{"vocab_size": 16384, "rope_fraction": 1.0, "bias": "none", "tie_embeddings": false, "init": "normal", "init_std_o": 0.0566, "optimizer": "muon", "lr": 0.00215, "grad_clip": 1.0, "warmup_steps": 200, "batch_tokens": 32768, "doc_mask": true, "z_loss": 0.0001, "dataset": "wikipedia_en"}
MLP neurons of a small language model. Each row is named by its layer, matrix (gate and up: input weights) and neuron, and shows model dimensions 0-159. Each number is 500 + 50 x the weight over its row's rms, rounded and kept within 0 to 999. Numbers have three digits each. A neuron's up and down rows have the sign that makes its largest values positive.
After each neuron's rows, "fires on" lists the tokens most often at its 100 highest values on Wikipedia text that the model never trained on. A number after a token or word is its count.

L5.gate164:488522482490574459454545502507508524524542626460543413421435572420504480575549489512425616534527540412557584525392468426501472529479506462520555518493594487531514515461481461486463544483409580530527471492396515490524484429476491461455515448454495556503537531560558571563562503433448517550472548510611590527527411552459499521528565552521571506456502531490544541492578628485536540540469486406494570535367478470434490489457485502451570471525505476554494490458501563522597440456545470
L5.up164:450472504507556506521508551502481410571440507479482494468487542497505473406612516447552552473476448407473586460489373623554500426500422462434477462550549625469509486461501599530508502482575520533514502485461510576439520526579544449557523498561532530585614520508544401446521432514585362562551419497533562478521516469489478515527523556515460473489613551543525480484547440506523493524524477455593529528543537455467539529519465488577440454405511434570444502495417517479537480526480505
fires on: " of" 76, " over" 6

L5.gate425:486539469488525545463478524609496479563450487442502439498453529509461537531485537513565551455562414489420390608531493461513535579470512520488496545483450417458556516394429477456505543611496488491526588556496411520474450508478484488504531545511449529417489483440465457534467468515474596503412506538557494435521433595432487513517418556429465477511601558480499531395462523445495460522483511469562594467573426589520434504512497480584538524479435391449427537517423419594492538518521558
L5.up425:531530513501431490458482541604486427561500517455463520486574635470498519550593477475576492379444516592457473528457481527473456527482445498511459453445451417543540530520477451421456530517458495521463553435607519550413510477516471433433490447506454511486443523433522464596555432516506448482475480633511553493433492507439491515562498542479487461501539483493407455495499419458370434433442422453576518448475510524576453498467572485505588441505492517417460461498469600522382487539518477
fires on: " including" 22, " and" 12, " the" 10, " include" 10, "-" 7

L5.gate138:453488540522472417523468487505490482481490499587532512583425460405466589579475526583573436417470452606449576463527457542468511430555481444476497487467521462410525527499480447445608485533459575488534458486506463588487488403547580514441465502523589550489588516467538452412503574506485414406561514481543546481605441446455548527497420420432503542568442472501574506473540552453502543512392480635449504489502530449537558512527507512494461520438534515524569580540509452518521486494454468
L5.up138:476489566531543562482510482540502499532479491432395626501523460471515570523472525511572392576476505548505473539556494489553502481478569475469447419449606476487568474520443496440560430606424585513525484452525512449379493458485615475487411537437503525551499461491548457402470511561467436503565472469495631475543542539444452550476492495502522513531536528493388634488491501425465433454477503504570538389583470443527487502510497452503513585529504584563477471522481474488402493507482452
fires on: "ag" 12, "2" 11, "/" 8, "1" 7, "F" 6, "n" 6

L5.gate214:444560536610513483582498541561428479460514473490562582578494452458453500487543449435579584536525511514482470495469513470503503527488464477488486482566476486474463443397537383566392578557518459582577465532441548588449471492526520524541514519426513472548482589517416496510524528494448547486547500457496574465502467576468487420524517471508524610460619512438541417432518542516456571477463611478518566540520563504459571455486492564508432436484528453581366485412551509489507500513577473
L5.up214:469439457476496523499516450441447539477449584568513497534524431457516486566635537467434518567472529559484401459417436468528620456564500399406496490545427493491512544509483473512536559528473512585589493506531529444560472436404531394473457468543483529504454394447449509440552554540448467405447424473475487470584483516493473535550492498509574496517464396438429450494578557398507459486472518515474473508523512477467453411489442506512507444508547527643508554413493484479450528552533484
fires on: " |\n\n" 49, "–" 20, " following" 7, "\n\n" 5, "==" 4

L5.gate192:491666504413571371510461630474413469444515484478455501536390537488487512428512535547553488464561541457579493447558526493577497513466480497499474530519495551421502552409440463542502504594522471521486558480490499524512520469491545545488553504479586476474463459503481553544493543530437556580572521478525532481483528451573556586549461476518468463516457460482551429393495445534630483517475401516528417471480481541532527497591586432514530593544550593511418554501478499488568563536523504
L5.up192:589524543482496470512494506442479485537503490558491512534474610444593475481370542541507505536527472434496443496463488514489505426477529533444435505593448418592481544509533576614502568446492546473563503531535486568412480585492571549527446481538505461491509549501607458442441428501390421518516529418531555429551460494412408463534416465492485454452595413534485505430576475557537478518471468537529581500546571532484487516433475450529459446511460511583538536562449548498468521390469447
fires on: " |" 61, " \"" 19, ";" 6

L5.gate248:536570504543486524493483538618504449493523455548477563536502466475495505451557501579513507490468413444501526519451519474496546605551465533470541474539488586507481467562467503517467395511512449538567436614446478497386482445481577472526409439467380513501496469528573426573559562471439387426465506436540534514452461454493553458510495551505508474446512467472571543512542546516491636441503577457486535525475506486384455621483545545520491442465480533519461528572541512548527432568606589
L5.up248:566540512525521511441561505518468537508543471459479436470581549521440498508600472424436597445361592511547488514446471525489554540532515549387558530523595478450568443474496530434451511476463480489526572550552476439526535409513511581470508396517533537498425463488482489448465538498512531521453499508441454496483452594469394530592489449468495460499599538466494570569532413534592522503512512520484472561436526530527613447456466554551449525489554443511571491423496570513500401426577434
fires on: ".\n\n" 86

L5.gate188:520503449467461480476489569448524497404523452533510573587428421394451490554501535536596492402488535562478561486543512499541502547476520497498409456531520560474503478544508445494548533484538418499512583512484484492546429572497372463463493557536627486541508498454576520485514519500528414500530541445466603511580475553486520513456496496358488596511449499572557563489496550424501521513500596584469494644485504471547466430480571464559595549541576498534488547486473499478513531592430466
L5.up188:588579559520470532537638551442454568528501474455494560569467502400491533507531485520516557512549500394527511387491550533460457473595458536480462499483472529495446428473493447571546512501471476550448511531487489509451521544594415493497495438419492419408589492486441397545409520531503459534469428516564501485547487527423460499486514516353452461489481471538406402564480470504443522473525467554538512531577499520584538556587461504475465587470519608486513552503536418530443458479452536
fires on: " |" 62, "." 28

L5.gate440:522496506529449481523572588592500463497523516493493552408516491497486546475548419478518465549417484500478556509545467526495507443486599454536572506603470394493541536517470450440504484523556523447532556515613446432494434558422572480505514514524459493543530511568503443505508591551526486425438437485553357610526372441487429509482541486499508471523525477588527544420581448513554437477512575527548472581475470534565499612498516483435483504519507397492406495450474471548438568522551425
L5.up440:488539473439457515507485560478464433544385549453506518417475499525566551483470421502531460486527418565498496483399499529450467393461552442591473532549384459530527462384524487508512516544489524459579474417539488560413564534557532511512581474470459439476504486494451505540466461470526567454532505513491476527509474448475485560549531435482506499625457475622406464489482475461537476466582539518605522515450534534520567505409462567614450437503476523447459353497462478582547558494547529
fires on: "th" 23, " |" 17, "0" 14, " in" 10, "nd" 4

L5.gate264:511551506447454482477480492529497520510488524540506444488481437505540492571551509550497407445518577465498556534540438518592488473518522537562481467528481461494492583590433465472562506469450508591506519479458424484435551484399499528443495562628516496517468443418584363558549530528434563528562518600449491487449438535463478547504568450438476459467490545466528523485427462549589553477458581479566485470442421503422520492492586481408424587459491518380535521549546579539491622556488475
L5.up264:493519468549632458480469489484518491519562549460464484529571508447535391561449529458543504552513573525477511493473557509481486530489534439483507448470471428540485479493421501511513403509530526528525592446544521475419501475360546565427595565471492403507561567404579498473562496478434487464468510473501469436534479589452467416474551529452489529428557490401482507537420397500400424496516456477524429419435414502542582449477504505543498568432536493533525587494551437430425533481478436
fires on: " and" 44, "–" 22, ")" 14, "-" 4

L5.gate4:560517470416459445376434531459532530498501481531545515522458533518562517449565472521537451510477447498461468444548556413534542548571520474515619463530514513555523524427493468585561434539580569565585437542505500593434492516485566464450498498520483447555504433539516497462458525480512479447497506459547434526523487487585394586534481498568470533497501480419483571448541504493599467540531589434529395542558487511513482515446305437486405478497441462468458469537463475468487582465565558
L5.up4:529517593485531468528475507457534488544560466405548505509422524565447548478533475562488501448489516613417511470504481549490518451476462472524531510480463472450472575459509507550498520424581527473499468576484574563498566526478521498431441489497418514498574465453424460453524479494439453477493505441378452478496493559419477491514501381452430441543507451447444529453517468447543458521556568441400539556474562496486543555560572542491395375547451487631416511571581396523451591516486533
fires on: " /" 20, "b" 10, "g" 9, "in" 7, "p" 7, "c" 6

L5.gate135:553549592534499523438527532489521519514514475379551501591452516530415499489533555590538536472539537565385485547491464481590473470563494465503491432596553485414570457503562446465489472615500539495441476515578422447516558534563452419510475478375459416467519528433505506425511529560535436396459404590467537510471518545454403528476507493466569468509517533503556544457455528495536519495542512579534493498466439482468425444597505514481579593526450488573570469509566474504517485536582527
L5.up135:354524470465544471486485439503590467452503474494481399422491479504468455455532484452419572469418472534463481552438478543434503516558587515561452435530400478492593526447518485531452569538439547387549445535554551489450546477440579449553529484457484616455457529434446425473471523468539490428404411533521496524402463445394491491423440477460505480572443559442493464534477493431540485559515461446532542532501505413514549492515534536506541532504492491501573509441544531468414471528581424
fires on: "\n" 64, ")\n" 18, "'\n" 16

L5.gate369:429522426392442518462610599472540495420498507501533495545488554521483519476533647489469483484521492470418562467483583445450451485475456499649592589528517423500472585525454469485485472532502438472497493484489538476558457443370531525498463565491535480502508576485523537542541564441466494504524586546351493503557478492445499537498469455496540501514497502453534462508538628501451518498468518522389414475487529412511503544471536528432502511491514511435555450496521591590492439564411556
L5.up369:607522527359484472542549515518426519453388566571517453523582521495531518575429579547534479412451452457514442494605477544465515483503479480510518555521481514415532555556509450561583514466586474524500491496463469572564532435459548518464520469558484460444485577534619520341578500529456491516449556498505429508571500484488492460515567392501524495547512430518421492471521492522520519514442539494473470644473547467518524514483451443517427520538452513425452503608470427479541455544538536
fires on: " f" 26, " s" 14, " p" 7, "c" 6, " b" 4, " l" 4

L5.gate197:470542429457446599550510537564519504510489489521446580452472538496541561579540434516501491416527517482473523516534504599461515518518447475596581412465459462450521463428461561459491475522474432512505519500440520521597622528516530461416550438475469522534437569563528556505399480538518433405498388559554499562548543521487453499467443561490592531523491470479453421503433584426572556525541584407578490556501498521382526442504506431473550525519519489482509469466521533535480509422511371
L5.up197:475521373574546573562410490552471444456468533500412581538414572522462432494473487584510483518493571513488553453519584477470561559510415452566567526570420550465496522490451416538493506546466541550521552432469578442448468514499527499430526473483503505466500604512441479546510516497540541441514385585447417532453488468524518588536528525554455557501637460415440534575522474504413486521414521510531440496544499554476474526494537394523568529558457515548503445450522533514495486555545406
fires on: "\n" 21, "202" 14, "c" 12, "201" 11, " Length" 6, ")\n" 5

L5.gate35:565506565331491532468414518524550445553489518474517547636464514414491541489499470511563498495617487466496446442432541520489603533482458544454455492540565470515541494411536434495434474479609498518575507459503508534465590525468531508532494502488543407431459524551574516458507466459471477492454451566591512516456474450431492451395493381506547545486578508414423561530599530491478465514439548543519554514543433438517535482439518558564477436503475482544464570524512514464571545505459593
L5.up35:515529488569514515445432575411516515531464475524572460537454483468516562567535482491547397452434460416579476490524513422582471402610446554550397534464505419439434497459502521414517534479562474434587436531507495503400586469596559526517513568471597492451581530497542461479522513581598525503435507474544458577448398405480526513484463409527540505480452589571533569563557438436508478500514536506457461495475492485462488458483482484511455510440485502575476509558497427438458494454453509
fires on: " \"" 42, "–" 14, "-" 11, ":\n\n" 9, "—" 6

L5.gate298:518432461481474480497554616479504499510553495492489535569546559532550566489464524463502484518471485485469501552570446473460523441492420482477490497440485594548410453454536423474543557549510507469596609580509593599460542447518527543434506501531522528495396447467474447422510553491459381490536404400506520412437494393538490525459527524463517532539542385465482559581580484562463551454459496518475578484487500501521371479429534439471488424375517532472539555518530542474534451525547527
L5.up298:558491410562552500473411551415499527482595535583524544475416497479415422424488495424597496469438529440534471445505474487445508511506507515524428518546469464402535455512598509658493475487434449417575503479499515535532554526597603532521396533530533540498527531408590561567447495501497541465514436480489534496543395465558476525419419539485468550516554612466470489485450488429519592549507552483497473534568530562517507496499427481518566512497455540451479561481497546479544480565451492
fires on: " an" 61, "." 13, " |" 12, "on" 4

L5.gate347:537556514509527479431513455443561464431506583503494551561429512494600579516493471497541425510648539533439414498489601451476457553520617483499509488540553475505506598494485530535444419530597560538514531461511600466528504595492548432448421548502428490456454403554418564530533587481500436481417569444406553477475442508439471535492475458516493466524490542456456554510493584456492608524451521547469511424520556544516533484435426519474504425487495488474537553528473590529542511569529454
L5.up347:550429551568425504538540420567584384527576576582532450519494465587495510459523469516464533436530515521444517467461553591531504452493496495523583542411591507433496556493564535454524571449490507427518486478509573491556424472585581542512485492565466511482501437530509498539483508577491518485505439494495573480473513521542477394482508440509512597461469523457429462558565422642501543525480483412500475459527563549555569470487410532581416494516419511502594437443503402502517458459558484
fires on: " an" 74, "b" 5, "184" 4

L5.gate437:415495465459440421442487459520509523493529454499434508516469455468521464664425499511521462511536545466455404424575563472510513545543414569502552654503513440525494425486567521506480562577528416492547400491466550459474435469529493458486466521419600503519476524534539536499519484561466495540466455497562505551458456386512484419552478523458508572504528508456483419514526520500469609550464475436541525472482452469502520554493457462626476459527573591364496515435549418481531530441476516
L5.up437:492497553452520467398479514544452519450507562476428447449507483477579482599545427462471471647542490453565513541489444521429453484539435528582457571543548485507469380474435551505497519477555487563445482421440448516469611468535437503446448520505556475492481486394561489455464478494425515401552446451518453464465485569494453418439533412526478487535568428449438491491468576433543490593489570543504533515524550449601517530516614575537561425517522511451519471523551501432514535503465444
fires on: "–" 56, "/" 29, " °" 5

L5.gate411:506504569467523492442404540480560378546435458505550515369466520499447479529521476508374477487504443456438487461561476537565601546416472523442536497481520454463475552496492454488470552464516570546504544456484469483502527531501546445484535435465414533466482492545444509497487417525476509547568460481580527492510537534444435423575583436469516374431534428487492624533556532542526571530500540498492510510567480558614444569546507499440509527439574464618448515515472519578510508571386462
L5.up411:586475439451511467443444501524543448512383601484478510533460452443506454488503558575485488503515627412476499547498499469570485546423512512456480501485518401583414454525497458454445481434509512508472575532529463562587489501458518549558465471493466429535506506520444461482473499549501400399502510482500562546546481584471481495525563375566476450509480501475469490552595497552434479487523519460659533463451581580447634484459438469467503462561582549490507443478393519470512506494567544
fires on: " of" 77, " |" 9